config.toml
d_model = 256
n_kv_head = 4
qk_norm = false
bias = "none"
tie_embeddings = false
parallel_block = false
grad_clip = 1.0
batch_tokens = [16384, 32768, 65536]
dataset = "wikipedia_en"
MLP neurons of a small language model. Each row is named by its layer, matrix (gate and up: input weights; down: output weights) and neuron, and shows model dimensions 128-255. Each number is 128 + 32 x the weight over its row's rms, rounded and kept within 0 to 255. Numbers have three digits each. A neuron's up and down rows have the sign that makes its largest values positive.
Before each neuron's rows, "raises" lists the tokens whose logits its output raises most directly, leaving later layers aside.

raises: "ns", "n", "rial", "nt", "rica"
L7.gate147:131142174141101171189147131109160080141151047146146149128079168093110130136158146158110150116204113119093119141119102126177130108162144172152128185142093154117138143060118127134101100130102080137136142105131112068086139122147141163115119140177104150227115147118107140095105116172048066156087135136099128109118097096137114109194149164100124116166197071119091126114151110107130149106071
L7.up147:131143142125106171147189143096104165079163116145133108121103105114082151103122164121087083130140133142201190152112109066175064076147194130133180205117186108151141050132159148126137147188195118164126119145146070091067139105198167153089138150188158147090123086103136099135097130183097189144100158200109149122171138063167077156139152121176159149183131125111158137131146148098081120132114
L7.down147:099182162132088199134148109122100162134156142120080146168109128089132152136126120098157117112101098081173115151160139148128138154123085086131135186154158104178163102080092128116116122087122112062152137146148080170188161139112096129067116195085134091114106159050140153102112099125060156106127129167145118139132097161100181105116110125119134177168143110151112106138131087155150095149141

raises: "aly", "nan", "zy", "ne", "non"
L4.gate113:095113198141151076185137132145163191141149106122170150103133118149138160118088156131114088119149132090091149123085111108144154034166142156100222143111097122155154118130097168104057152120155086103126089186163138138117115155134161123134088142113125136135126116126082070175089120075135161106111136103054113135152189101108117117144104095127149083090130181069136111162140148133175123141132
L4.up113:157119134138158139186090143129190178149167141127121192110083106121119146197159168095167128137135083121142140151138155120111102118148122147144139128127111152148084132171140141151102173152122074098182116122139123079109144122137117148132136190085145100068116113053137140186070169110177104140094089170064147127147123160117115098134118148097013123056150153090097129099065103124158157078093
L4.down113:117147096195094121107167144066184102120146139131117144160159155108189185125125191180127129099100111085102170133145125140135094144134115101116091155152172121123141132098112127164157148173150184131186077161126148173187177184170101095129093133128147186127137166131105161140082162129124151078146171106152084124176122136116132094128163162111065116125171144112047132205157033160148127165137

raises: "iro", "uki", "ield", "ō", "un"
L9.gate203:089079094116119085162136164112135160095132115122155163131151165132116112107092107079162123138156165095118149230151157104150144114173121173120068127179122165119188173129089177115118139136096130117150141157150198158105048146111104152074126101152176065169073157097112119099160181162155131075058149059188133155136151131115086115131109144100177168089135114097110136103157118163107118175115
L9.up203:127150164088165158118154156105127122106116154073097128195156207159159111094135183113170147130175128109110153147154078163148162130178062171105125110139142100129116145165118154121178112140135124136116148128190139110151126116103083127180153114177148122154133165116153108092134153103173141096118134079117166117070121181127123054134121149147106111056106144122138119164073157098074061112119
L9.down203:161112123155128088134081145192108113169157140158111130143108201120143170137162154185114144143171111105106124176163154095147143187186231071138101174156147088148155132083144122095146152114120141112110153107143135079177116129134083115056082098166144177114148113111166130101168160157134088124135136168139052135125144119107122093120127137067144159085110173106119101132138117076083136089091

raises: "or", "ory", "ors", "ibi", "ib"
L10.gate692:147067163145094135133071150074118131125041112146102133139111110123166111115164109086143110062100109180115135092124163128153087079101098119149105110184130153082149083153119143101130149101114146141125137099092138061119141188139094141070137184113141077185114141167116173114102186060111154134147174096095115122124057152117113119112139102133100145136088148124138185118129152189124128136100
L10.up692:204171113107174120131141132145157126086074099137101146086144132088097108119117148146141107108150161125101123092130133179097090235139090140135102144136126139136124149083166130140100111136114118118108130106099134108111152158119112115115099162173168133093159167086119101117129079080168143140131171156115090126132146131145099177161139094139114084132134107176114144160159179119130093160094
L10.down692:143124069158128114112109117107129148166138098173117136138163059121109158166109145084106136084107139134179108154098084160151119145140127111094092147157116119088174131126189124090120137130162201130110118166151086163102096098159151155098133083097097180136115215157139086145157151137113069148147118121132152109095101151086087180105112092110121133079146121082217072166163106092136129152152

raises: "uts", "ly", "ut", "ort", "iet"
L3.gate232:119069107110111129127124158164153126152174123042122157159111148171130059106114072192149136139142115138120181092178154071140152162087139124134103141123152128143198118126159171096083111127110101138141120145116147148130085173137148079112157131141115094128039140135171176111156115166120147085086147117136174121095145114126161164077067104129156139094178156118116114161101143118124112177122
L3.up232:090090120084134086119149144166153156142168111107118127150132116148123096121071095175166152120163132140118164057157131068167157140063144127128111135164167116128180135151121164127096109135072063135096132135111176125109096104146178101136171119144116100120064132127161155090180115155131142110094126150112162156118120161103152128082056083092138110095178144137158071137119143088158146171128
L3.down232:105111163116101096127204095162118140159094173158154076153138128167125131151118111190144167081174198182121140109158181132148114137080221133124137184090103096168112109092061144136149139127129112162094108099129205091132139111160163101121135150138142131146100126155138117166182108057142139115103146158123154117121121119153162150106155002143133103098134103110196090136094135108141113094156

raises: "ting", "zing", "tor", "ture", "tes"
L10.gate164:109149166163094158166142077156126125179112127146135195178097095111138126154108130176123096143158092128101110124183107119091087166144131110109087089093162124092085135146112122102161167112129126134091110177093104139122140140094158105071105161046072135105109139126131082099223136129093057161109099136113143091105184136128119087110151177171112144039135104133133124088153149132137097099128
L10.up164:129117131128112136069152128121104121136165148147117092185101134128094168096124150187125087137132086136118140111141216113139132137168152125172138096140171162064126138144133138166117072112143136113135113161132124030102072142118143129081119171128146125144144053136149141110143167080150083111132091095088107117129127174160104101139167120126023110100154129089140113180119138092133118076100
L10.down164:153138132071108133172171101185095185124138167145073149143116190099132088118128146132153122150094112117082125072153176133187114170165098142115108109132152150102176144106130136104109147146107130102075127187158180127102130100062136154154151090114154115167160096112110104088164119181183093141077155134144201054187120131147101087094157200124090142097065094122105126119069160112091111135148

raises: " 16th", " 17th", " 19th", " 18th", " 15th"
L10.gate365:130194159110063162083135219137099144113084119068086065140133134125125121134148130126098150142185137146123165172090114098143103209067129078087148091103092082170120110125122153110101102159130126171123122148145135171088120167154112132131104111101113127154154114103110109130159081115158116164097152110124164136088097141052175103131210054133048090128138137101125167171130118189116096139219
L10.up365:106201045067064057105133126177093130111075117167144126157093095064133105055069094171134168165125142142118132132140137120127131166093111094124138097125115153116114140151118093111140087201114070079175206122106098131166093153109093115165125139111167111147096138086108120100170182103151137126099149114143121185110143100117169119134188089156099066177117108152132144165160178103153141122141
L10.down365:153147110181111165139127175147072119113098068130121105136178100171179115073136143114050149144146098162125148131153120178101154164080128108088106106142138124149046096152178142166190141129172087086159097115179195186118095122106150151176121142116090083081133157149114112078100101125134161198093112170168109121103139158128191136134112073135114085126092139131137094132103091154110103141208

raises: "ute", "mes", "ib", "ore", "ues"
L10.gate69:072110175127176130207095115135108155116166096153120164069119151088143090197156144138121139100083103143101109140172099160114118143129104095120119152125128107106098149140166106164158174108164129121134043143097177097098137150145125120109159156162094064116102147114177141086067160136147116150116140122097123126130148156146178098087170159142083191178086129144108126120171128125169121146084
L10.up69:182143136155137132161127119119069090167199125154122146106139172093166106118080155097127092164135136121132122060191129116157136114159163092120097099108105133205093125181125170091154137093085131074101148113127127135139121185164198129191139063131172149104061100117084064133113123185088112144125086132117123127151137146118140179091116146115102155173125179173168147088161108125145125112030
L10.down69:121117184095138141069076090092090094096177102107133109078092160121126048198108138125116188140141096155161144092114141146151180116170088126115083083077092097146120176186154114145189149093158158113098145130126132139082150094180169131153116140097099153152127135131185071158133128091180115144113103138147094124146061055150112136085167101190126140186172134165120084111131074152152107091096

raises: "ted", "ting", "uru", "tes", "l"
L9.gate117:081133154164130142122102150140154090132165172196132064107080125122169161155104078110160077120162070070130179131102135151160176126054077058134177100140147124086162154113101116100089160092132086176124122130171134068102130096111076087137170101120159071095088121155133066078158166094104105059203097165152152159140064078114105143079180084109095095128140073086149120121144150152158094127073
L9.up117:090142116151135167133165089142107162128184158144180125158135109144142101111077165104164069102124145147092125118097099107131148145119088081090131141150125103137128072109101176116126099043097186117139163147101137120171083083073137175084098106108119129175197118160175055148181131104177165129164098128154083093095149153135125108100141080134091118129188162126147126116119195173100112149139
L9.down117:156167112111140112100104086167087165141135148145157123104138099107113088097109133140197106131146129130082163128136107159140134217122149088133215131062161142112195138101079147120104090063073161085071101111127109133124190129078156127117096135151123118143111056126130096135125134132097176115114112070164095122135153100185142066130134089138143102149161126178093146094147110119136123084185

raises: "ors", "view", "down", "ation", "or"
L3.gate179:101136187106107151120125102106126128103163124117113143207157130179192125134158196120097089080149178070129116109128119081105127109122167158173078108134133142131138164161077113100083103156146118052161132152063150135130132170139103137157168100119137089163165136140144130117111172069131100130165100153132119120138146145136120107124142116139014132140017122166126168124188132122149132155115
L3.up179:092169135109124169180088084149136079133131118112090102142116117179158097127132201078174105160194115117154130134129124103092109134136156154137143158094143141100153100143083084107115102105139175072125142151071116111119121185156123187184175099129096121151199130134134159098139168115149069117146111140158126108136103136066164105109148165112032116138076160103116148152202138131151156148149
L3.down179:106150140134122114141105134126117124120114110160066154124164079187080101079117163042077066104128119118175164141149094100098170164188137162117120158093170158096165118139068081137091138133141190117168156168078160113115177137129104118175117120117093094163159222080175137103157132099130129142111089115136121121169103105112086101064128138120134083189109101128150117111214125150159180101176

raises: "der", "st", "dr", "long", "én"
L10.gate293:026141145095130115113158153171143176060182185120128169114085162104142146148183115098149160149149156103142142137159144118127113152129165163144122141157117054132100154107140110146072110082104121148175138098146172085109105163124084087132108116093115108143110091139134083120173116125090093118119154034134107090125203144157144129077095104158179143115149125151123165144144156143120134207153
L10.up293:095081107129156134152177086079168076143142169183180099123164154154138112115063093117106136082139119128137143076200177101098064112112130123131082131081138140140056089116154185138127123129117151083097087136112146144110179155104093098148126103155120129160111120111132039088117121071108126109102078125117120144083096150059130109153116146163118119158121115154182138088161134099162162118147
L10.down293:101136138127114117124095107139153110154133127074121135183139169129144101120112111154097117150140099144097166105125049135094161161128034106137176091085132132136110125101121146114082141089103147096094122116092155092161138131121053148116199087152140109135103125140130138079080156113141177088124144067195072158103157184137049107140134218126110119105152108149071173070135108135125115141173

raises: "ting", "til", "tes", "ce", "cy"
L10.gate369:122162116100074140107103150049137178146130131119104131155143187237125087138142112175126161122087143193087169077141131177146090098122104159108125150134153111108134142148136169104114121100107174120094152101130170085140154163099055096077111176088144115152052097101147111094177087105122117094163123172115159080131107110137118130145170221114142134121110067095089136147010158167147111062151
L10.up369:149112135105150113146194119087121166114092143166097120136190118096165127152205197096151177133133146097142127074101172155151123183091123098107140172178177080123124098099084131145156195160135168105163132108091138143186061135130162098106066136166177088211113107123188150181180137109141132091176139115155100095131173106067116134082181101118116125128148103130101137071114175132134146130128
L10.down369:133155153144116106148055112102172071111087121122097099166109116145087134131018162098160116127064114101121133108079186120129119156105156151128164184114127114084137066141126128057128121079133130101106152189160216138108200087121083152166133121098110104155128099121141168131132089149155117185145144137136144140178151169077154160161140097082123132130080133142114127107051132157133141129152

raises: "lit", "lov", "dr", "iet", "las"
L9.gate599:088073114051096048096143166089156068111125159149125183134111140106137104127170137104130153121099125104111115083156160181109167115176126172152151192074141090103148136125139102138071182126134100114143115141120174104144135095121182064125163056117127046149143114136112164150103056078125122148179090118116087078106169131158205151148169138087117142192111090106102124134119109091156152108114
L9.up599:089121170136153099144166144107118082116062149137083118152103172125118085123166125068164138070121124163145112166082147159150181141148128111078087181088132108064116151106098137121037068120116089137208150138096175146155123134136120072142129153153083078177107063143098094171121113097162142145090129122140159121097183096141173064133085126097189079136113073129123130152118150112098157136166
L9.down599:195145098105131112152140124077168104146080147133136194191123169102112132095119131126130122113040117106100104166086199158087165140132101086102115140113144094060131160142095110112123121145128174114177127135116192130122103116110114143148166110142098123172155091158084176155102078164149134150175129083160123112164149175146198108157082114075179136104136175169151102178100162134164159176125

raises: ":", "\n\n", "\n", "oth", "og"
L7.gate0:120127092097144096132127142158128176131145026223172092091098175121129153149099170076120140116158114159181159130141087113084158159209112135108160143115114107183114132184145203088136172087154127125100142108060140150100146054110140088164091097075176141094091152147110134118136126158158147150136129175131159123144071100123089156118087117047170115086153172123126134114120082151140068136161
L7.up0:103054067129125144049088168166089148121121100142128119062142175119120155177089127079131146112140118202198180164089061155115161101125103152131182099089107135127131138109190140071106112079145146123094124114127111112124048080120157152107107162109158133119096118190111161131079090143116115092114132135092143125100114163102101172131081152032168156077140082135098187110108084098163127153172
L7.down0:114130087151154110060116093116141086102097112119150145118133101174114144221124103149142127092152133099148147155115102151119151117120086177097101073116073150119124136080154082143114160157111162072113151120169136114101107135091128117199051110115149107080118135085132135085108108144097141155124134131077123152154088079128202117079109075127218137148100062193144106172089085120110103121120

raises: "lies", "gers", "hus", " residents", "ures"
L9.gate550:127207155147084112173144107222104123124157128126094117154139128148105170114129112110188133109130139121098085142153121105108111119128106153138149161143124111119104196124137095079107122118164094142154147135106081125118103052087114128051075104077138107091171151150141121123109131136137110098052069132155120163137146144168162150111141057141098151158087089147061135114106110164164131099155
L9.up550:129099099051149133149173150127110076171142128102138114093126095090092150181124124119147117114140088136105081152096081062052092100098146155181106132141069145084074146124137085119047133097122156127136134165110131120153061112133147107101117130155148171151101150103125138128071146182127086131066145116081124136147150181120185164198118152107097100131095054078041062092125127170091131089102
L9.down550:108126141152079095077128102122172149136154130171174139083102172146101104147122102127096059123118109174157109131147150083130115158088125185140170093106091166165166125059127113152141054118119147202076113120184154118086121129107093139151085081195100108148114127188154126066172161114099115147156126121098088116150107135141137105136078117086151138143135099110171129111114119067140141084112